Weights of a small GPT-style language model, trained from scratch on English Wikipedia: LayerNorm before each block.
MLP neurons of a small language model. Each row is named by its layer, matrix (up: input weights) and neuron, and shows model dimensions 0-127. Each number is 128 + 24 x the weight over its row's rms, rounded and kept within 0 to 255. Numbers have three digits each.
After each neuron's rows, "fires after" lists the tokens most often just before its 100 highest values on Wikipedia text that the model never trained on. A number after a token or word is its count.

L8.up408:131113129119139110137101123115112148154125153129164130138097110160108147139103152139154100169121088108118118179102074107129150165101087105143130138138121156121111145132152112102097152085137106153146104132136130202119095114119128100166120108099080170100158127114093152107117099144171118143090118148114127126130137140184129158106080156121151140143119151149124175113170120109119118156159
fires after: " B" 18, " b" 16, " ch" 13, " Ch" 9, "b" 7, " And" 4

L4.up707:142113087122106136070081121091099158137154139119135107151096079135087152169118098133141098156111155142131098105134122153133133096099170132154128174154180104119098129136073102155123092126134137166151112128106146102123125165107157128141081076139120076155148116124106144133151149107113118089119115111159141144176104160159102146154123121142123148102104110145113144110118162143177103110137
fires after: " (" 33, "\n" 18, "–" 14, "-" 11, "/" 9, " \"" 4

L6.up571:134147112113135146166097138131126111121165105120109098099079135109106154120148122132201080143114150139126107113147175151165133145094068104155125113112193136132133130083075118118128111090151133113174108115139110107119130138101159148105110095160107102149148133105118099166141109160106109146140125145156150120134101143147087126103153164139145142124109109150132140126097116147137157118147
fires after: " a" 22, " un" 19, "-" 12, " sub" 8, " " 6, "\\" 4

L6.up252:081139147077133096132142171137128115120153143170126083117127123091109147071156074124107151142126144152131132133119178148122113168152132165143148131121138135118153121163123115146088167135108122123107095115139086140159144129099110147088141156169099147137134109106144143173104144121165136116123129120150143152178135163149136079170186156126098087114115171115146112139146082119160111137177
fires after: " h" 27, " c" 18, " C" 15, " ph" 8, " f" 7, " H" 7

L13.up225:112132145108120105134106132134150108111121120154110106110169142197111127126090131152163123124139118139109095152200108132137115117175118103140097163093102125114154107120125094099098149111128114130115124101178153156141145083098143073151130147118132131106173145104091138157119138127151136131113159114157114106125128102151116153161105135159161119092116158152101149115147121129111094111119
fires after: " the" 22, " |" 17, "," 5, " w" 4, " B" 4, "b" 4

L5.up593:127090145137151139132142170141117133149151126128134090135113132157109146124104112135106071153140141153140120117171118128087117146142134149135129134131188076110095144133084075111111097086147142169126179133105093148120106163140128125095146107104097159117138136127143092127121159158126092146135149118088149119123118126137108105122155126107106125119092097143163153129166098139175126110163
fires after: "-" 28, " " 9, "er" 7, "om" 7, "\n" 5, "c" 4

L9.up309:150086093122130118140108155142100169195091130123114081113104126130108190137125129077112104129099151136130124127103091113137091123094118101142151165126144116116084102134111118137083120089103115106128087087112120143158131143136159111121148126142111166123095153117174115125164153121163086100172148148147074099108104122120153131116097177120133130105139115169139139101140139141134113150130
fires after: " d" 13, "it" 11, " G" 11, " D" 9, "z" 9

L9.up243:120126146066115104147091104145129128134114100112136119119149098185098148110135133123160082153144104149104113109121106127138082136158144082145149119120151139156114126096140109088179103122179160151089121084129115116109168133126166138131138105137130127100104097095147102115137157110124116066163141143086120130139111117120153131142085120171127169124130100160110132103140128091114130177133
fires after: "\n" 55, " D" 7, " d" 7, " (" 4

L6.up206:157132094180144111133152125098121141097151130141140104115157176113122138100076107111152135167126145135168133125106155097122119151102154113101131153107160142160117158115113108109113141119123070177171154135102103192181137152106164135105059079128149137120104142106144119105167128100118129127117190132120165125115091183154102131101123100138121114121126099149141153143140063115100139132105
fires after: " " 32, " under" 8, "c" 6, " sign" 5, " m" 5, " M" 4

L7.up139:152132123100162122136152136167154116162121131161152121086182122103129123076132132132122192152113122139096112130153139145154138169149153126169143137135141105131120115109132097132103183108115103085130154120156104138170143134127149132138092125180125120125161107126071147118148094118113137149127154084140118134114125130122117110083130163114138102125126105130155102112146101139186164134164
fires after: " V" 40, " H" 16, " C" 10, "l" 5

L8.up671:156119136140106141127160117157173136130152095154167139084086144094154109153134140133167084100141099117113129070138136132136120133179137128140119123112156129157151101178117112141123154144085127139079128155101139126125152140139133133181141087108129120117101139103082113081103110124108103128152132137129157122144106130107117118161165101128095175106091170142110085128144086138123143168144
fires after: " F" 25, " f" 17, " M" 16, " com" 8, "f" 6

L8.up479:085110113136146150076154129109138145114128093173082117110104097100114139146123139164084149150105135143117100135135123139139123095147100134136144133125156150107123121156120144138127121127142153104110095116162115170149166134089117145165121076126108126136164149128123153160139142158103164149126137164148163118097114176105096087141111165129140140137108147130148159133172131144173173101148
fires after: " the" 22, " The" 11, "The" 10, "att" 10, " Is" 7, "ur" 6

L6.up58:106119160120167139134142158137121162085148131161137109080096179100124134146180181128122120155098144091167116153088174094123160163105140142134160105099104139107184135150132133109157117100115128088151133128138148122134144176118110120128101114126095112136170116071082112139102107103122122115117123137106154165113124169156143115131096104115090128166125133086160140142144099091121137134124
fires after: " C" 19, " c" 18, " Ch" 8, " P" 7, " K" 6

L6.up8:111128149135120131094148128130154084166097118143171154123084145123156158135129123162150119096182147122163155130116123154157156162118120134141153109104114151114173083115137120099092135126110132106185131098125126153171061155160126115137096133110129126132120106131089110129161139094164119137155106180091130140120097162087113140107124129119142141121117145147134113107139146195136149099112
fires after: "p" 24, "h" 8, "ot" 7, "rop" 5, " sp" 4, "raph" 4

L9.up625:109092120140103136122113155121124116150110121130078138108121136090111144119120100159108125126093110108122107175136119093168122090112115137086123117093120164149095149120092209123144154058144131108108107100156107144139159138118172098136114146090106138134126152125118132155121136120097134132128116133181088099157151121147149186101132117140172150129084175109122123174133139099145158108121
fires after: " W" 11, " b" 11, " w" 11, " The" 7, "The" 7, " sub" 6

L6.up89:135088145127101074127157111127156108140147178148184073115113104133186131149112129101141102136160148135098114127130127123155095122139089133143140169107107126137156108151111122134108152097137096137120125109110122131148126144095126163133088115119114129135132090156093169111110105124183123113148096112179131120113123158067125166129168150105109134097157135099102106102138135089171106157110
fires after: " R" 32, " N" 8, " M" 7, "R" 6, " C" 5, " F" 5

L4.up685:137097145089162115148149104118139122142109116100123130133139112148182140127118168120134106132111162092176075148120131160153148152130125119130130126100178152119140129159128146118125120088138126101149126105157163140119095143123138166157138129152082137147154129153091136116135137119155113098139136122109130158129110131147107153135091126133119119118146109177155166168110067112172125138138
fires after: " R" 29, "\\" 9, " C" 7, " K" 7, " |" 6